config = dict(
    n_layer=10,
    d_model=512,
    n_head=8,
    n_kv_head=8,
    head_dim=64,
    d_mlp=2048,
    vocab_size=32768,
    activation='tanh_gelu',
    norm='layernorm',
    norm_place='pre',
    norm_eps=1e-05,
    positions='learned',
    qk_norm=False,
    attn_scale=0.125,
    bias='all',
    tie_embeddings=True,
    parallel_block=False,
    init='normal',
    init_std_qkv=0.0176,
    init_std_o=0.00392,
    init_std_up=0.0176,
    init_std_down=0.00392,
    optimizer='adam_variant',
    lr=0.000541,
    lr_mult_o=0.831,
    beta1=0.9,
    lr_head=0.00481,
    warmup_steps=221,
    schedule='wsd',
    decay_fraction=0.813,
    decay_shape='linear',
    final_lr_fraction=0.1,
    batch_tokens=65536,
    seq_len=1024,
    doc_mask=True,
    train_tokens=566200000,
    steps=8640,
    dataset='wikipedia_en',
)
MLP neurons of a small language model. Each row is named by its layer, matrix (up: input weights; down: output weights) and neuron, and shows model dimensions 160-287. Each number is 128 + 32 x the weight over its row's rms, rounded and kept within 0 to 255. Numbers have three digits each.
Before each neuron's rows, "fires on" lists the tokens most often at its 100 highest values on Wikipedia text that the model never trained on. A number after a token or word is its count.

fires on: "-" 45, "–" 5, " back" 5, " shut" 4, " end" 4
L3.up1816:086097130123159141153134163178102137072125123061153149101129119082153070160155092184105169079122094119148110156156084150179097137144099168103195150098140091154094107114142163140111121135124141171193127143116113134130141112121104127100095123116077122075128082103178104123160101143149118135133108063101161175107170159152079117157095092145053194177120120136136099151067122175139161116111
L3.down1816:131123185101116147132080093168087058135155143148176125103130171073136088070166125145079138126154210110100110166154124078169078141215038165118135110077124169137158100120139144136126131170122108059130179134091123128127104074126123119089110136165105077088133131167131105216147143097159163048165108130059044096118130133163029106130151074135103107089148128124140144189118167107152150125141

fires on: "," 56, " both" 13, " that" 9, " United" 5, " of" 4
L3.up1653:140103110149159144174161134142121088095092160089108102126127138122155100137104131089110157048132091127062101118107130143149142099157091126131115151077192116140125148132153110131165122178059114175195141148077136133173137116135120108134151122121102116049121091166180084122158114155120172184088171086138167166135120151116100109168141144093125146187116102104090102113102180093110138179066
L3.down1653:126105126082136172087101139112166118171085150145151124139098185100118113132139111121142120112233162108126129132116100113068132127069151152104138086184112092096197095118111098162056123160177106158115125159121108119159104126174008122150173127136155186107131184131174139137112128170145164136133102079144109103137054066157140139159058139105104128126176221156183073109140134162139132106119

fires on: " |" 57, ")" 14, "," 9, "”," 7, "}" 7
L3.up399:093092119115142131162208063101071110125120120134146064118120115127096145157093139145086122136124133062138163117127074131098163121166139158160142140114179122124140169215099099119131093150152114189108132136107147149055122111102190107110161119123100113109168118056135086197209135036198123107157128131090107087156185129149149097180187110142069176120126095131071216131129121160121111154111
L3.down399:155156131077148111192149119115079091101117118069146136110098074118163132176147085132131144148076190136192117130174095165187114083157169112124134154160141083084128208128113092182169128106177100214094131081151105138076149115115133168177111110083111098115116166142116090100123111107037103096139107130106091121121065148109144127106116180152135169153097148171164152156131120098140053069153

fires on: "0" 30, "/" 25, " |" 23, "–" 8, " /" 4
L3.up543:115140159103161107103144115139152107111190113155149123103160134136135108149164078143045172142158129114116153139080122181157129135092144181106195131166163155100107159084104076120168122186182097148176146106141175165123122086100110107151155075096115115138127147183202171169196191065130108114098111170144118071102180113110115085167104141158092225152071121081085129077119107083132133126122
L3.down543:134161155169152120100126145125114129118159135105104207077099090064108117121177127110095123173148182139130132102172118146183147192079107186100110149126111178110075122088147114120100081134133132148094139158130120111148141090127034173098178127095083118114132162064156117096175165144159108126202156169145116095105107130150124128107138067169075120086026166142135102072093131140148172169105

fires on: "–" 38, " United" 24, "," 17, " /" 12, " (#" 4
L3.up1994:186144129169121123155154167130102126110119084114125176131155136130177175118170105118096102195128111106151147182120137185095134135092098136139106136126181114134104127172137136134156091134125120179138151189161156145157084052076095116105085076138074106107129115115128083156129124100123093149071177119124159123156174143145126128186061124170120178190079097146149117125109129138125171137065
L3.down1994:138135144147129124096128032112126064158099148106158129098136147094160093121151161159161140103138154122141144129103119098135125165134084139091132120163134071079108127152102125145138182102104109141140158133119075116103097232130088104152162163200154166116151149080103151052159135097111165108130098103160176114094096141095135118097158203081122105087133137085123120105098164160130108096206

fires on: " |" 50, "," 24, " (" 14, "|" 12
L2.up1361:119139151144098122110161114097171099057108118114094079098164130151094098100108145121092125152079111071093172163130037114178097115164131093208152193167217103133126126152150153133164144089126142148182111149096126117097137149121103117113162102141095119114124099114093118123163125070199087164101152103128144094131161126148126149171158122119083153105100081161132154147103089123116126138114
L2.down1361:092161114163136127119119158103161126109138104105165146132165206123179156187121123122111131195152144123136145092096109111147184107186105099141090089104089163082117164105131145139133125126093158162165151108167174178131082175158206170160161123108117093096082093056135056060133135163076104116153079166106105089115048149097096106074189147131156119138089156128091178113140124065141118162138

fires on: " (" 46, "–" 10, "." 7, ":" 5
L3.up1482:130092014097145111105173075143152139103158133038152158112147072093127144126135106101120128122161121141123188111081066138101174089096051077161136175129162112112083110104094161078162119103165103138131130102075103070107162120102125113165115096135123155099134164155067159132104126095177134104079166158119135119155123106137104122158087136130069144162048089168063126203200105131153133145106
L3.down1482:162169156103108137147151113099164049088116157111100119171097052183159109095166138140104124144133095121134163162115139155079128102179146094143025084118155175152076109163096159121156154128144106167148121161090127115095145071094126103123187140155118098153121132118128120132138084150127143118174153146086175138135122147076114086159114107098127107159107116146114171109161138116132119062092

fires on: " He" 24, " It" 19, " he" 10, "," 10
L2.up901:134095099119141109077165147178147178056112027154101076082105128145157184091084101141054147109167104130128137106151139154138141112157094146193163103119164151103144111140145180109104140148163159173099092182156113088086149118140139186146138080095134127088060109120131090120166138167144098090121151209120115154142141143153141115066147147035174118163142145161116198178103134132079194202106
L2.down901:114180154087130126083098112173098113112117191092128125070177088157139033142099125135095109137166119090102108095116144174129137154140138150083192114162140107142115113075126075114148132129176128114099131122088104101186133173235135080157133105167136143119157151139087162126146143133171165178138163178086113173139162140192059095153161097186123196111120140121188101069119103128100119066181

fires on: "-" 38, "/" 17, "." 13, "–" 8
L3.up1711:051169176124171072133115101164087115118153161041132164109104156109126114187131100120096135088192119131119097113138126096136142106085155147125225145122163109165152130103161125142111071178105150141153061198145145087069160128086151091114074157132110061125161156141192103141164155130157137136133150148067098129066142140148089131140105133182085132141104149164144105113095105127123135093146
L3.down1711:115101138153059165162108149182115062107155102150139115093185161055131069012161131153127140126141198159105121073139119099129108159191107096104132091117206125101110081128096149078125156086103139133161144130096095116126151116094154140101068114133127079102145123077143155169115173099205113123151093191119083105118155132137085118129140117140136109142164130125200059143135087150142172113097

fires on: ":" 22, "," 15, " (" 13, " –" 13, " |" 6, "•" 5
L2.up1049:125123121162115115103157119136149084099162149135090144170123164143169124098111174105127132201076120160180210168084047148145103134076084116187176151150153181085099177140104106087160153128169105168110120137094136123061125161114187097143154130126092101154146112121100129091099127085155133118057158130142154111128133091142140151114143087126070129184090118166103103225172161070150120135125
L2.down1049:159142067146084167137150142118145162137160062120179085096108117097095126112122152154094141203110136070157152172113137101113072070180149096163118115123140145113124122133130166119095132128161142147133097116146116157144126091134143118109135139133120112169141146046111133082092112139165170044141135187071061087139177154117110092126146156090166145153152120155067175138194133084147161236084

fires on: " S" 22, " Al" 17, " the" 8, " I" 5, " \"" 5, " M" 5
L3.up1138:133154135137177099168140052175116104083113125191157191100091125163142154162148142111189151156128076161125115139127101119147101179089115134066133133105177153146158069099146086100133131148104139084150128158116096130084092120121148064098147162108110127091152146144132097122177129054111079096073170109095137050050122103090128126082127129167049128133093072181156104119129141099126119090108
L3.down1138:154107099091125084216110088191105094117133131177113107171140108106144141120154105146112166157100175114111111125111131109146146098155156108136136156133118145133128131104071149165119151056216120171138178163118123148144132111120141048117111158155123069105078174136161104148134117138136096113150143114094116069089153113077177150123096150134167159152121131109115144140162122143182174140195

fires on: "-" 25, " main" 10, " two" 8, " her" 6, "ky" 5, " new" 4
L3.up471:129055049144168069090126154096136105157128175056100086172165151114178140130098129150111119131203112179144148093134110120091149154113135112120130081139126139160154110143096124131149103106145174117116143150152110106116171207109168097162108094104102095106167192126133102147157107116146141123084125104141129137124116117158105120161141145114094090124082130142130081167101196166079119108142
L3.down471:121163158127166190174093106052133154148132150113159060126071125104098128178111135140128088115123138152155061116153094106098111168082231130122106110117112097121095100117116147092107128142111135173114151149161178096097167144126082162127153135078151155185171127134111095151117098126150114112102156114120123091101151148122147153132103163173135172084123089094151184105122057172146121167174

fires on: "," 69
L2.up1153:151106134094141127148106097194112154195116131152101100128128156126108153119144113089108124169165129111118095090061077111111149134103128121112073116103124151086142076115165108080108151140084195080108149153123152155133081108124050059196150122099158096120113124167162071116134114080098126117119156128081139118113118118100098113079135125105214122123100147055141140119135100120134130150144
L2.down1153:118085147139150114116130154114117143095101143093127146145102173159064146149131150094107112065169115156139135035190036103140170114064162141124194119130111086147117105125110133098094134148138125085111119141129083149149058146101099120133123134141133103109119112100112131174193146117155148132138085183104095203121135094189166119157092105122107131129083136118202114134153133118104122087180

fires on: ")" 25, " at" 8, "°" 8, " –" 7, " on" 6
L2.up539:124114071107117121142173065110164090127084161105131142110079129159118106146092109109206137114094098068185153115092068162102157139111143218097154104159176121043106173160081133090183121157148067159148121126099194162052163105143145124098143070089063087126097125157139144179155118153125142177127093094154159146119166188131122108208133128149128123139166180099105103123148140112079139160092
L2.down539:163160101084128128149130114136139179099128097113130185099099108099134132152100125178212125122128143153079111141159129144172128123137159168151150161132131120100152131147119144136151126146177133125139154107084119045145134164136157054107139135128121066143101103171125125081051104128121133039087126138165112160144073145152069116118134130091118089132116132151151188198160171109144142105168

fires on: " he" 16, " and" 15, " He" 13, " She" 12, " his" 9, "===" 8
L3.up1084:117132130128146127137152101152165190096113112089096132121082114129139138083105115115132117163134100076129174180136126155102125138181142110158158150114155136186100163165122130122114114107148161130112203151161200097084143146168119154153142160187122121108110138167097116140104108127115120118058161094176183109184143176141127105111070133075134148155104115164119169137041136100111134250071
L3.down1084:134125137160111117152105130148148126128175173138124193093169104132119190135162116142104116159131144143115115068094172089117146087134107114091154172075151110181164108135147036083062121140099150132163121104105070132124106174149129121191140151136145115225170106129137068114145110048097136128173124144110145128112196177133151175131128163182037114137126101105128119126107122132108082139166

fires on: ")" 28, " =" 18, "\n" 10, " is" 5, ";" 4
L2.up1191:173038109108143104151144079153148120156114150112149144117008152138126185128127150131140119180111124116180148086117123124107138141159127153144139092185139124049145164156085165145111149158133102148052119113164150077139212124163143101158144034126101081118131210096145048171098129080168159067153113126128132130139115138122130131199066119147044149137134120088079164167112116104127151135132
L2.down1191:136178078032070096090158131085099168135099157160124098094052141089166097118163131178168093124134139153148135107185155140081098205133152110078085136111139150129124136158135121134109168131185194154118081093150103131119137122146094101117141122179189136079105157155151167222081112150145147139099119110125171181103117139147124168127156137154119129165138089059135134125175115098169149134126

fires on: "." 31, "," 21, " in" 9, " ft" 8, "–" 5
L2.up1338:112166161121139141177198106152136116097138108083110148128141129138094112117116108128163174089082130120133131113148062172158146178136128140152162138203211090140121140073106138066171121167164122183161157111134124113154115109162072137101111090120031159122099072200086150191157163141117137151148159076127168154129166153096116144123115109161146197112164139116123140109098081101104169115096
L2.down1338:113133158193131156255106139122158106135113133115187184080144072135091115085142092120166152057166144145154178175133158147135137074158128085142168109084117093136108119170097116106223120143146123107175096125123067139173132089161085131148132113076099171103144118182148174137132096118177134148187157154134156188159106125171152098127149153126091121158120154120126145073092172176094171113136

fires on: "." 98
L3.up267:138177188131134111178198062114103019111113157126139144097142145125175067118132080171220128095181128169171225174158130171144096088112138081126149133105136089138105135098120120113128107096127087096231145128108090177095151129118057080137107179140119100124152165179169125176137111090117138147139130100096155119144124104117093174158103161114071146172107187161130154125122107094119119113162
L3.down267:106139179099118122125179127096080172180069145171122132109138133124094185156123153147095093078149140134127099092153104085065136137101121156102108120108129142154147031133124082090067140117104067147097132125118184139160147129116149116158139137070104140181167156138117079142107144102137139084141084115079084174164017082165137139133095151151176098092199117137160075100140109169093125104182

fires on: " in" 19, " on" 19, " at" 15, " |" 9, "'s" 8
L3.up64:139104127191122118116128119089114195092163163105118106178120122126143167115108101180175136130064103049098125112106068165128111107179122192088085123134149130092084146172117094144124065168135115147221150157151129140086117139118086139085106092111095081112149113139135118131121092133150142164156071177117130065191143159207128109205108109114133225164144160156100124108129089089122157192099
L3.down64:144156106108130115197110084116079100186122079105126140123119114087116076104114088151134129101156143163126109151128083104188090155177125118177086113211104101151184076150094076155104125144142096117117173081172142180164066135170093060139111140100152183066108160144152103108177138112104121144101163125082139092156092114116130125099093128080124106103131140139072184146143186128097156078117

fires on: "," 56, " However" 9
L3.up122:115090159070094127125109105101088095119122084122160088092134142170060136126128174094143136178104125147179107162066104073114154162168129152120126143146145173132131102174118125102111123137088136094187154104111096112122116151140081086111192121170129111091127111072142117139140096075060087103131130134072155073131128124091125154073192122084189144097106143102164199152131114075105123157117
L3.down122:108167108146141151097141143135158153160192131078188156091160133172191130100111104136118124132122110163122162024201182146105079100057115155140128143134121093138070086080135087129174132112175140141101122135129077175181133107075086095129123135126139092160133106140140233127054096164141118138094110119083124112130115174152137133159106163150087142183115080178078099148167142136152124178144

fires on: " –" 30, ":" 18, "—" 14, " (" 14, " -" 7
L2.up602:150152093103125126144146090130132129072154113129122158143079136143169151125113125175076171149064124180136153221132059216107120165134093089131176151160164146152117163136148118114162117140140120171175185138098161147078102196087191104151165092131076089119157080075094115149110112118163153100081141108118166036115160072168124140129111146148076151171112117095092162148104189096152197127111
L2.down602:161056128161134164155081103115072133107134090102067039137139143145141097140117111104091143149133130124125172154097118126074156084136103096155062104109184215143131182126106163153146167124126130165127131099059126077097139198057206083111177094112127136097078109138111101105104131116145160102094081104175111077167122109100140120171168166116167145190149109110122083168168144112130098150089

fires on: ":" 20, " #" 13, " $" 12, " +" 9, " 0" 5, "$" 5
L3.up1744:134106094126124131114138107110186112093144177104098152139121155111119130117130097121187134220089115094164214175099107142162159118162115128142144102130160153083114130130126112073147160156156131137124096123156123091064129095103137116112088067172081187123085191155136145113124113033142156138062135172138139095110133111155120180144051080124076144148119104142151135106135148114152142126139
L3.down1744:145103146154131171163113086162097103138155069130111175118107145101159159126129189083104154112142106184111134160144126139081142136118082080116138114148068100133063081113087138098149172050136158088176093143110119187217133103097118186135129080163066149096177134134141143133088115129061185116113114134148148208115108102091140119132120116168154151112101146098111166134164165094126128184120

fires on: " |" 87, ";" 5, "|" 4
L3.up1236:116111091110125141175151137153105119023107117113201071108166077120099101124143093091149133173167135169152171114106127137129122138143133105138191164123146113096123139142118112105097101137114092185177110199117078162096108168139124058128178142076096163128133121134106159155153114082211095150100127125116175084180216130149139138187122150153061140105141136145135132153164076057142143069099
L3.down1236:121137141141106098140122122116099139094133089133128138105200196094168163176120128134155119168081138080136103194095110202171120077165124072118145107136096149120123104167132142141163093095145137145098161126159088137108162133127120169143135088113115114086108119133126134047143132162075142135079186129132145075158135142101154124069112162147122147120110160172080131188081137060143071171116

fires on: " |" 70, " " 9, ":" 5
L3.up1781:149116132101133083153131131137132108161122130078183096051151119120156168118137139124143109201095125077182181096124078140186139127196103122183143075147199141088139145155106132146221165103143073183093115138167155113039132127131145131139126113138112140127178151112099095166186146131158126114145148139070160135095147065163136112081136108130133119108158157143128167194089103123123081126090
L3.down1781:145074127138131133127089124110177098129112133094129111115078157116089149159113138113111140119132140155123098111116093186152136145130058158188180098139108128110157083104121118154104080145152186121065130104172149132159135130141103123141113108115092033107107137127095139167107099134069117154109094135079059161065092150108134117114072074152106124140108087184131116134127168065106134107107

fires on: " and" 50, " but" 15, "," 8, "and" 6
L3.up1108:145169083148126143111144127075145136120132132132108140127121131116133105129093112151068153090037116163091148146061074139147167115155110132135151156179192192127160164157054118103122145121147120135124126152105134119114118144144157104130185133176086138133119118158104106104148106059099020095022157081126130022113192114086138142142159131150130117170162136163126126176136195086113098111127
L3.down1108:096107103144143142142049146134171039203138076098118102098160099141124170149120154178122174130065147133149127166093126123117130141154156140108091107102124150096091052150135167127096138128106172068157118133141127157152124127163120162132144139113094140084071127136111107076088102166082149094158159086169136118171134122056134105111136194094142080122092082131103110097123132141171113112111

fires on: "," 68, " and" 6, " the" 4
L3.up216:131074146113110135085135125161098093129160122118113098097120165132154122117113136118094144172113130125106111115106133118091130142143142077179144135088151114126139118133133111146118147138058140107187129138126069099167138083153089090175130121150110125094097101135172099092141100116059113099075146136111123139133135125147104124103150091075188129115125125057061185104089135132135061161157
L3.down216:100165083154105142127076126132149105118159139168141164135136194122131212120150071165082139173149148152080161093150140105104131154100112123063162095144133109144134159090108111087146125123118107166126148163170117163103106194132078137169139185152124133168098121108121131166128139179116123149103124115135074158125127145159155089087081148168110173159175163181149071123124123161155137067170

fires on: " by" 27, ":" 23, " from" 16, " of" 8, " (" 6
L3.up299:147100106153118148123160152175151128097153137158122128127130136142159134157122138184097147149033115107139188164087072162088121164140106101132125163141158132121094172110160136165158111063163085166182158158128147117137084142109117102081145101158063121106118125049113158165091111109115125130098112126122151078180170097135087122151112106148106135151090084123124139096156133108102166131120
L3.down299:195091085184139176188112057149116106106133115136087042120116128117088094136118156161089136160079154139121152109140131131067162154133122118131163104164129119106107163070128123082050140133107079142153118129118156114115153188087166102108163114156120144075057100067120112046122146080124151053190152110158131149116114183073134087101239121111172146136119111128138154147112110160142113156116

fires on: "," 49, " (" 27, " =" 8, ":" 4
L2.up1162:159074124133128120154171102139152146085080132118122107084094109151100154122092096092127099174134099117131156164108102156128146014099111197141195126150169165102132150179156151143181061092134141162137116143116152130133077125143132114156156153107089122087153149142089075166152110080118102144182121106124155115188167170094175077166110120123196107156111105157160126140111137090036193170064
L2.down1162:113137167091147184121109165111162158106106138172079151198070073111137153125147153119174095022157157083120056136131173147157128097143092164143160063121149074132107086095125099050113104121104109151154127098176104129170097104202107119140161167118150131098143133163079120195135111153215157166137116162107132162156141142091120069168123196152128156156138101153167070121072210179054086135106

fires on: "-" 51, "/" 14, "–" 4, "." 4
L3.up86:151134096079179103134128118125127068090131150134111147039151122087107140197141106149085188094151096086145104113099091156170205122072122173083186097154152132118156121092131124118123093119217132134146139181107186151179105077107109095089145112079097162121089105109134047160160127123111108119141172131133131095123151092102182038163069125163128156163126130149123121119152115138124200100187
L3.down86:134131150053086160097121076146130152084176184196121148143150143061167055087176160114114128158129188107170120119132108099152129135129119160136177106143168134076172056099159147089112153142207097134102139134126135106099108141102144121084143082151146124139141112109118109088146141132149163109135140180142170093119148116152124081200194179116089120124069105083162128142146110079133150149159

fires on: " M" 24, " C" 19, " S" 14, " K" 6, "′" 5, " 978" 4
L3.up1244:116086106132128155171150147111109166061113120078149109084128139161115136129108119153224156180128089167175099151156139169141110164143137134107090117096181176121174083103071131097168136183161145082129108113161123120106094097121062103107082167130082073085094149159143098186167129083188110148133152172133139107118082134131134152187086116136077157109092070157166135154109128076059179044068
L3.down1244:151217133115127194115103137142143158127135107120164100149111119133164145180156123137007144153030101116154085105101150131097148071128123183176120120111121169077153125169101163129148097105142164160136052122139241140135133133070127142175130133108093092175132169121129091081123148170125148131073134135134155116153111114161161140095107095169164185203150163119109088125086110168087136133085

fires on: " (" 62, "—" 13, ":" 12, " –" 8
L3.up1103:117096099166139134218136078101158099101119086136133148057108119130134176123134134108058138158115154151157164206127089175162143139140118122123157132162180140105125140141095122157203146164143101190110119173110113084056146183114193140151157110154075124060138085114112100173121134076134125111166138083115121115091129109151162135155098161123144101164167113168075162198112125088111194132039
L3.down1103:163137132086129128192087090149052160137140138133079101170154133162127157104096132129125062131108177135091110090172095124114101093131048088134099122166117122120128096112128141130165143115122121199081125088154148132138161118108159108125159173174140132125138137110110161100063125117180139105105108138150135115089138123119139101085123200167133134109131129097119119119165162182133123096120

fires on: " \"" 39, " he" 13, "," 7, "’" 6, " she" 5, " but" 5
L3.up1091:137117136102140143123166082166123111185075152080111128085094122095140169117109136152165141091107132155102131132047040155134169142093114157065123166180165155138104140090124073058042129125144121186166091159111148096104092141112112105125132161160141152104114113159141134121168127090084092153028131134109137072097157130112124129115196189128146085169078118087092126135116162087094106130097
L3.down1091:149076130123163118152113173110220095113110107123175103137141104100181120110146081145098123112098132087152137147048149127137148091120078086150120117068145125082151101161095138169107155138115119131150145105093130143179159125094155047135125117116153129100184156173127102110041166095112110095157144087176187140182059103105144119075119107143135106133150164153110166129157156089170131095134

fires on: "/" 37, "–" 18, " m" 7, "." 7, "7" 4, "^{(" 4
L3.up1356:112115099112124139116179109179107127097085124079127144113146171144149124144095104149117093109086113069177113090169081133158116050123122132127163133134120115098105203154094107071121054129141063153116116149113075143105105117172157121109107099134046141160132135171154180153163145095154128106085152117111124182088188100173083125145169128161188060096123080143162189090124127145073121082140
L3.down1356:180144150154117137173152134160112157098118134112140104147065051175147077097159149172126132186170139118167149175144092152088074103127205081161135056144140126092146165128096134139118154097088168135118091058109154121134162142132077120178189158087127065147139144129114141138149119091153144155124149193175123073084164060151161134138072187137137155113123168118112100144121067156133126094133

fires on: "." 95, " of" 4
L3.up88:082215140164124076115121118153155028145110093115157138115132160131186097126131123113122154145166121116117184098090129149085123145140114072121168174169166129126129158082076188164160139142098096106173150148121089126107138098107158078133134171168125113165179179177074121151177133106089138166116170131108142130105090153124123165131130099164080152154081137181158146163114058095146136079157
L3.down88:163140178112167128147165059128127147103120165151120088127154177118142164163144142128098162098052147169082112181123083144115146161121070099155085194165124161113080145105127094074138145075120064124088145116136150118204166128146165100150113088117154143122154088161148095098131159090121144108185123086090145087180162178184082121113161070180183134095160139127122081122142080111153118066170

fires on: " |" 30, " 1" 10, " 0" 8, "$" 6, " $" 4, "\n" 4
L2.up162:147080052115135124145138152119119171107187153131103194174091174144164159124127110142120138161088132103126174203118152184113164104135092071123106124122080127151104086114155121121099104119125153139124140121089122099164127161115113084106148106188142128145187125146168105139150081079183137169176085100151141066120136089153100139117072093102108119200112067104157169101131160105167187183061
L2.down162:119094187141120150099129138123133182133126120069124158169189115127157151112131153130102175098109131112116135165107140142094153147182030134107080105143137137188090134125124174085096160087222087169155112131104101133175112101097146133138172144127139128166181161071107133164126135158098117107127098122105095118161127123121128151172177105158141158139070034092169171102133116101124121145131

fires on: " |" 80
L2.up1488:147144135130146095183089089109145215118108121157174158114079120164154132134116157065148113144166092096138140133154126128149140091143136195135125078198138164173115119133129081140085193154101112109074080100155177089142111120198052089120186128157163153094056169123102113186122123124100164116156126068087165074130105145119122123135098104148121146125153083136161171129132151056114205118076
L2.down1488:097099094125124194032118149135098090136140101064156096115120130077125171136128124122170133152126138117137099119150111141070094134125151110119092160102104083145061121097173095115131160158158170093111160100154097133149169080144196116136122084100213153179156112183116114134143113108165103111102112117129126187138172115132191105131143158150116178133150101088151087158149136181186096167069

fires on: "," 36, " was" 11, " came" 5
L3.up810:128129150107109112128150107119086169117094149125114137156132166135160106113093109169090143151126127103193081144088095131148132102124152146146117071109121186116115182132135162088120108091111095164087155145106127076165158085171143155107184124170118105165074144105142112168131118103013140116198105113109124094134084164144159158058176082086166142106120164036113186128148091141081153111158
L3.down810:094139104148102097147133196140141090161136119080147146114059166109140176122157175157154179132192128217148161107171159136121134117153114082106161085146128035084102112089172153128154097112132184088186120091144103154106110128159108142150047073112198130134170141132121132141108117139123121150067129112145106214095066101156111124057088113135098132117165107161120055141144124101139113154176

fires on: " –" 32, " |" 28, " —" 17, ":" 8, " " 8
L3.up1669:089075096138150109133150137138161139171114082163182123120095144088182138133141162138171149205038117106155130150146096148151136118162146100188094110112165124135161132143131104113206160131155106132177111166074113099135146121159137097071153116188150124112088094121168119151148154129098119136211165137126158167171180145102156149099179056076130176102094123131124153175145151048164156179088
L3.down1669:149105076151143125156183189129135124110145146111151169143130086117128129098127150122138161161159119114149140094147120098090064102125139171163184078145134052141110079128127209067134141087177175111086123142094130169132078147113138130139097118157117149110149155085141106133138120176098157139139155138151128098092109102152153168134123136227124145159134070193160131127145154105121176131125

fires on: " of" 28, "." 26, "ă" 7, "at" 6, "h" 5
L3.up2027:142114163135177093163125106167145077172128166127166130135109194127139116143127148112187137120169141130109120126171104122153123126116131079133111189097116101197194169139040084106110111088094088120178123137094115112096153103122081038091147151139097078137179118152089125104183104085207108126150118097111122081119053169068160156127142148127085102093138113216172128114089138087113159110139
L3.down2027:100152167212124112084162152102051195114171140168152121106212167133153166142103106144128140141165077111124119097135176094088090138144102125116119180068065201133110005149073094151091140154113129142124111162110081096132094123104099068092080130107145108136160133137127109157143114159182133172104076140125136210122104088144109132104108139121157084122197116144170179104090126131125182094157

fires on: "." 97
L3.up134:122128103088097105131113104143128064154092108106130114119145143103165160131166159148138142154141090123196213120159120157160098152109127136146151142091108088140120163144080124099136097127122102080153166165060092090074138055157134080080167142170150057140149185158134151152123150076101107145126125108092147090177144135079163141151130070112099137147100110131172208134159133093139124117143
L3.down134:132178157147117102088175131125145102144063110204132136157111142115078169122138137153134105048108136178096195114167064125092183133133183087143107119071061104128108119190126121085176114041101079148150114124082129140183164048140160119146131108102144187169202117189102112041129171127130145164136128101117188191197116125137115152104187153104114117093163152098091097112077081192095138172130

fires on: " as" 15, ";" 11, " 7" 9, " 6" 9, " #" 6, " Episode" 5
L3.up1661:158122112094145133124114124119158125124112114074212109140162062126101092132122081068142114149117144110181155163115158135149095097132128144114115143129190104061134159110157136087134155161139059157157098111090120054124121180161086057115145113117131132060182127156075176184084152102136101137105155180141132152145157140097097166112189107133117159142100133179116192173156094125152155089115
L3.down1661:135152138143127073134114134075049125068119119070123169126116159064150133155130155120083142150140138135106164145164120089129106144117140034106139133141178111105092063133141111149197095151199140122092090188133104157120110163094112225146111142137160197138121126209161182081146120087085129101140134133109076039123123145130109158187152105097093137144153106132106159187138142107110149126192

fires on: "," 18, ")" 17, "ider" 6, "i" 4, " =" 4, "ig" 4
L3.up423:113097114109126104108131144116114124144120075097148146155115174124090154138148064126139106170172160112164156127143135102089150160132137131164176098149118137150161119125168157144138107153085103028185123120129130090132130093118167051128114058136119131138092164142142095215103107058153146078094134140136119148099099121127107168175177146161129129089128152057150080145098087125089153170137
L3.down423:157145177117171127157096155147097121109139150134104096105115099141115114169083175109141133076139115129087163139157155151100070161062136081154126128187121158117141079126090143102140186224087118151126132080085134090114055159119108158137115119148067168089151097103163136076133126173132116075142123107123116110116153105107212155129155132092162108133173108093141185092152194096215160109089

fires on: "." 58, "'s" 7, "re" 5, "s" 4
L3.up1586:123194155104126135150119125162143091144107141155139175061117113134080145164125131125172137083142118091115118148114129123136152190096084171068190153171188129191116103109145122093108108165110062145162133168145130185104088113159091088097153122121134133067127166153099088106140166102103083172166188137096151135130117119104129151176114180143139154129101136147126122145095131154135160119109
L3.down1586:171149159090134162151155087112137175108076109194138118110072105156111195099082150159093073086168161178084125062146096134083141153145141095138129152149110171126108093149134115100049140076084087116146126120154134118128133085102081134177150094100137162126175156140112085138104110100179117138110078102116131154148087094127159114084105141151122058131224161121149122111100143189133140117153

fires on: " |" 72, " was" 7, " are" 4
L2.up1189:216074164108106169183106097094119154164089143136165129129129087157178136137096082127136148133113119123184136147098150147107137098119143160107123085136131167142128149123140126078064160171117125163159098138139133132194136162164093086132168119131190108109112131078103117163120138098106136093205129120100115115138128135065095100151137085107165118142119157103101112160112086110079176152160
L2.down1189:107129144132119129086123124112155081087133093111113111115084143107131141098127147131110128119127097151114136162149156128106085179115139110127178196116179080136046119119151150129170093126145143083177138113135112129078128132096148111162141176123142114127186103155164058212152144096163126140146151082094154179119087122139146103177100147135094149110061106155142120166120139102130161141121

fires on: "." 100
L2.up369:153179088165111085159124130134154061157137167068131144105112165164124123119133081106157135152136112138118151106104111133109101138133103131093177126154174110112123164142081136078100152140111121109166126132105137068066148101114109135155140168107191098144163168197137086141128121080091137158134145130114137105149087174132132162170114137130039154170091135173087116178124150097124163050084
L2.down369:094132088108157064110145142130074112157091113148124131145150132133106155158152085072083108137075163144081159145117068131074196151126124090160111163125120174115117134206111075096089126109070130182127145121118139112131144068110132122119084132086098115142130126142062121068132164122151133132106073160077145114149141137170120113153132085093194146104120160095121122074143120152134131089170